config = dict(
    n_kv_head=8,
    activation='swiglu',
    bias='none',
    init_std_down=0.00203,
    weight_decay=0.44,
    steps=5414,
)
MLP neurons of a small language model. Each row is named by its layer, matrix (down: output weights) and neuron, and shows model dimensions 512-767. Each number is 128 + 32 x the weight over its row's rms, rounded and kept within 0 to 255. Numbers have three digits each. A neuron's up and down rows have the sign that makes its largest values positive.
A block is one neuron, or neurons of one layer that tend to fire together. After each block is what it responds to, as a language model described it from the Wikipedia text at the highest values.

L5.down1453:139055101122137160081053171122131109128154106126172094058121096118179103112095106117151156138120146164164094152107154195078135169090188139153084136104109168136138078168081096132129143140082135153154105173151079128062153104103073153139132157131136194176096101072131162133201125130121113141107105189112111114155151140157169108100087197108164183095155130108154126106169132107115113169115059138134136099156097193113137150145157109147094121175167165099120113140087103133204121092111171150147114168107161123112092172148172155131059099163113115147118133179046141146154156134123130118093057130124104039176154150171144130102171086105123138129043167111083142167190140129147120073101121100122156101110067085140152113162144147116129091112144082128186101153155142122095148148069120
Description: Table cell separators

L7.down182:108189169112109150103062143128136174189096128115137119092114122104130182149094141100145041136055138159132115140104058141110129144124123162152154139137090130110163096111154132163171126174092149100173106110157046151138100097049085137120130183156179160115117166085124078080123099072136047073104095100118167129129169137174088097043132121111122139109128109074114138124153122132112102141119175096138150143084137070114111140160137163139058130095127123086131120158123111218194047101122130096088111089106102094122125092208148163122125132096123157100169162176136049105156144114100093116083097143156116168110112088156169128091129149098093132128137180131030071202142183167113160114125156178147107188153096115103139127129129154120101087110155116107146134113116143146195144066164096
L7.down1202:158112140102124143107155123160113127064161162100123100099152148085109143124077108097117110172095148103068097197116127148098121127102136167100141156119123174085141105118122134123121088112107068095168100159149105150135092141029126147120140144060105115095157104152160115089137138112069121110177109142133097144031122131175131152181117147143155088108107134119100202182123094096139177119126130107118123127087120131072169135089110148143135125141134179100152113167109113222128123074142124085091129152152087124083065156104088115084154134155137109085159166142140103154156143109113130133116093157133093140156046155100074149120098157200169133143136129136109120066103110158063079101155140119113221172103134121170140172110151167109079122114102110115109137158124144115122036097176067
L7.down1704:113063129204103168077152122097098150056128103183125061157113122111091147087129138140158117104166199096102121149133079119121128137068098156105110077096135069093161150140078163130113144143119149156118169179129157114120197136100133179131070118088137141055159140143116181112056112166118143150083072131098131099111139094240108121125111094142180109098138130102152103126131151094143133114141117100091135151151136102116151121125105129194139153144086149157145134173121173140105089131138164139132107139168097118091164152139098086136190111120118092109118098110102147093154170141106145092131163120146129152113083142110083102112154128103151107087115136116094134091090103190131121165174104110117173201131106108117191111065074095100089118138193153113104102092110080166117122076133157
L7.down1946:149072122123144119096166128118097147101122105090124093152121099204122131100069124126079094149132121139105062094175117111142080142155113142138115163100109122180081137118122165134123157141128053147164151189097140170118098160124052175130072111119175120117125156104136172154095187109082160131139164179130141101150075164168140101152086149155072163113128110106092050110112179109160138141093134140114141145138127127137133130145139137126137146059156189106084117108023134122144123130140180155176118142178119096123192169162170086072170167113158149118172104132099201138176120075162114181136148108124120126180126107145083155119087170111152113193138123116098055092153105106149163138093110145074163144153120172101196108164143078088148106133085132101097148116173134117167095154127109
Description: List-entry name continuation

L6.down485:116081159042132128167140154170110125138184124164140119114117154117161132113160109138120157085076083078114112138111115137113173119048140166108125157100162141151119115127120136103061145154119106183166115092079145178074082077090063134126127167157187176087119085076140115160076088168118094129119137146197130100131122147116225143194098124099124051149137139115144139116186139108121124090089146175107107167107115168124107069125155124168113093122075136117108126118174123103141154159088161147085109064140109173134078156120134103094144106128159152130182136157157108110082131170120154151053100132154136149124115120084144183109065085144110067158163159061182155173142125137172103130085117125126091121108174218170173093192094119167127140151137113147091156106138137140145140113147105
L6.down644:113185121119169132156087123146098056105088115144141109169150172084160123180154107126147164134110174114164134108117144134197103154053122112164154116148069122127187133146068176091111084120103168173225144152129110161161049108013157131209100142131143139123101078131140118145092123123057134151176082156139136137123101155161114145157119151077152232087084133116103145128135171109150109101045133065117092154056172137165033094162130156131099142094121109134081147162148139152155168138139175165109139156059111101132073160093120168136115113134184074178127160142117092145134142100165197119095145104136186139102109109136166153209121137123095130114172126162142141140147131093122134090113117113082086085163097168112137096146127149086073131151135133150103097046125125174155120046137081
L6.down704:153157140088131127123138174133116116148094128126170124078109169130132123132114161111075099112119094176107118106135118044141117112155154188140124125103136109203129087127180155093149123129103141136115099113119154107045095128244123105136151164156072130104153098147191124130075193145136102130135158171107088140106066113081168104114153173081078107142078118124148158186157081103153082073124164120137095120155192104112117205104151149140131098125159174105080127171104084108120120077184145150161111177107106122116093150080094134156101145112150161077109125191044151097127077109136181130140102123115081177141120142082136152146165150095129109137146132114104141175110179186139100055105119149133155117172114135116168137102156086072125124155165149111139175103137092064114123141092137
L6.down1278:111052132134106132111154155179128126072112133072098117080122147131178129133097133079111111114115167047147120078110094133083147183162136116150113182156162092134134156109141127120108075154099146183080074144117171136141165104161119143190061154148135179149138137141105118124057125128142119160186150096151140154168093202148094119153117073095100182089087086117120171107107127132140147104108119129166165128084125140160112128099105134118143083111078079074064100115123138111092134205143097125147119125111087132148111215164136161214107098178149118064112183159093076121114148153092139089083095146203180138145121115149125160138146138080096049119146109139120088114165129154150092157122114171132094091162090208116176100139163118100104132104134157177145119193138115078151124081184067
Description: Start of Italian/Romanian names

L5.down41:180117145143190163191160188170145155123131155173137146149092131103121112101210068092069122167127159151170145122177104174103136121194116171081165102092119161162075116165155105139150066092159120145162131149160159113139046111154163128180118172133115135153151134125114124122132085116176182183125088132141084134095106150142145114108143148191131144125094108136079121156117116175098137137057159155108167095128135109103184079106127082167129154031115151145143130101114097141112186124076124126160073153094106114117115067088116157120146113124098075099100144169121150136109123117202090161127139156135107136151135114166164131098135132206163085071182151090113159110110154132060176115110138164129189131127130141157084139200196136167132156110120162119108165147088168130139141142130061
Description: Before sports team/league names

L6.down891:120152118186093074145122151144148101138190177065163186025108096166107121084083098111142125129113097133120163119166138123096089123151142097150141135100146137091113111136102159166151112101131176177145140120132152049135141106193128210132123137110140174126123161125109141125129125119122142089119126101062099198144124132156098159119142208123117117062112146178122114096111145103146164079186079132099074109134105133150135139103095155084137097093127125122137134098141174117035078090164109163133143079192193174106105168079108184150131127081116104136046129126064178151122112110131137127127112145097107063163104165161113127059132123146115126124086165126121043129114107152143114144105135052161099157098175138166098061144175146145152138174104187123140127186115148144126087136208150
L6.down1249:067119123099115175145102123115064052115118163099142089127090076159130111129112117119149167116156088185169110124139164105111151131144124191150102111051133178079139084150114092162097082104167133136115176140104085123145106168255147190126154162176144185167102102136165139117144111116120122102089076123164162117099170150130118153100111134149087140179142067136097132160110101162178167140157142115091099142185094134151197192117133130138083101161114115087128116092122094126148122123164096129122112215096079146084118114132117100177136176142118131140146117141120164120134152120160147174138122117090107149145101130145091186135100066098097116116086152090088138175138199161078115118115100196117105133082132100164123162192096086158082104100169142143170164122068142120105163196135154
L6.down1407:134167100085189109099138130118143132110120120102134085115081104186117153151123099092125146134149093137103153085117182124107088183175170094179138133104098140097126138114141078106149136109159117114110096180079140166120125101133108141106114119183145154156119116102132096145139179132099098131093144157143172160175100066137163131077164158125154121154147152144160153068136156136144176116144120138137093143057180102106126156113182079095089063125128170110156137126156153096106114114131114106152164177129113202131173108169126154126132100110162149130128109040146150107146106083113096105090159152147147183164133086160154095143149176104158183124118123078144122139123120131120180144089084174174144128121166208163127064133173112098153135146177123109108132182138142177118127127118108
L6.down1471:143082123162148130102097076048134087101137112128138132157116111101161134137119138141165097134091114140122141132131145099143151121128089101148126123142109095189167077113129136080123180136122176132143089151124110127133102164196170110100133148116086098175126094137170119117040169089096113122097174114117167119149148108063098139147147120154110110140075121082095170088150213129155171133044156123098125140116163203147143117095167143092074135141105111145185092131069104128127104141160145017111176123180094158122139131070127105127108189137117153151212109129076148114150136188163144116145125138095143150125114072171125213136143169143135154104175144140128112113177146111148119107090103154097138119150145122153142172152193144077094112116105125128100155169066167144085095103152082
Description: Table cell separators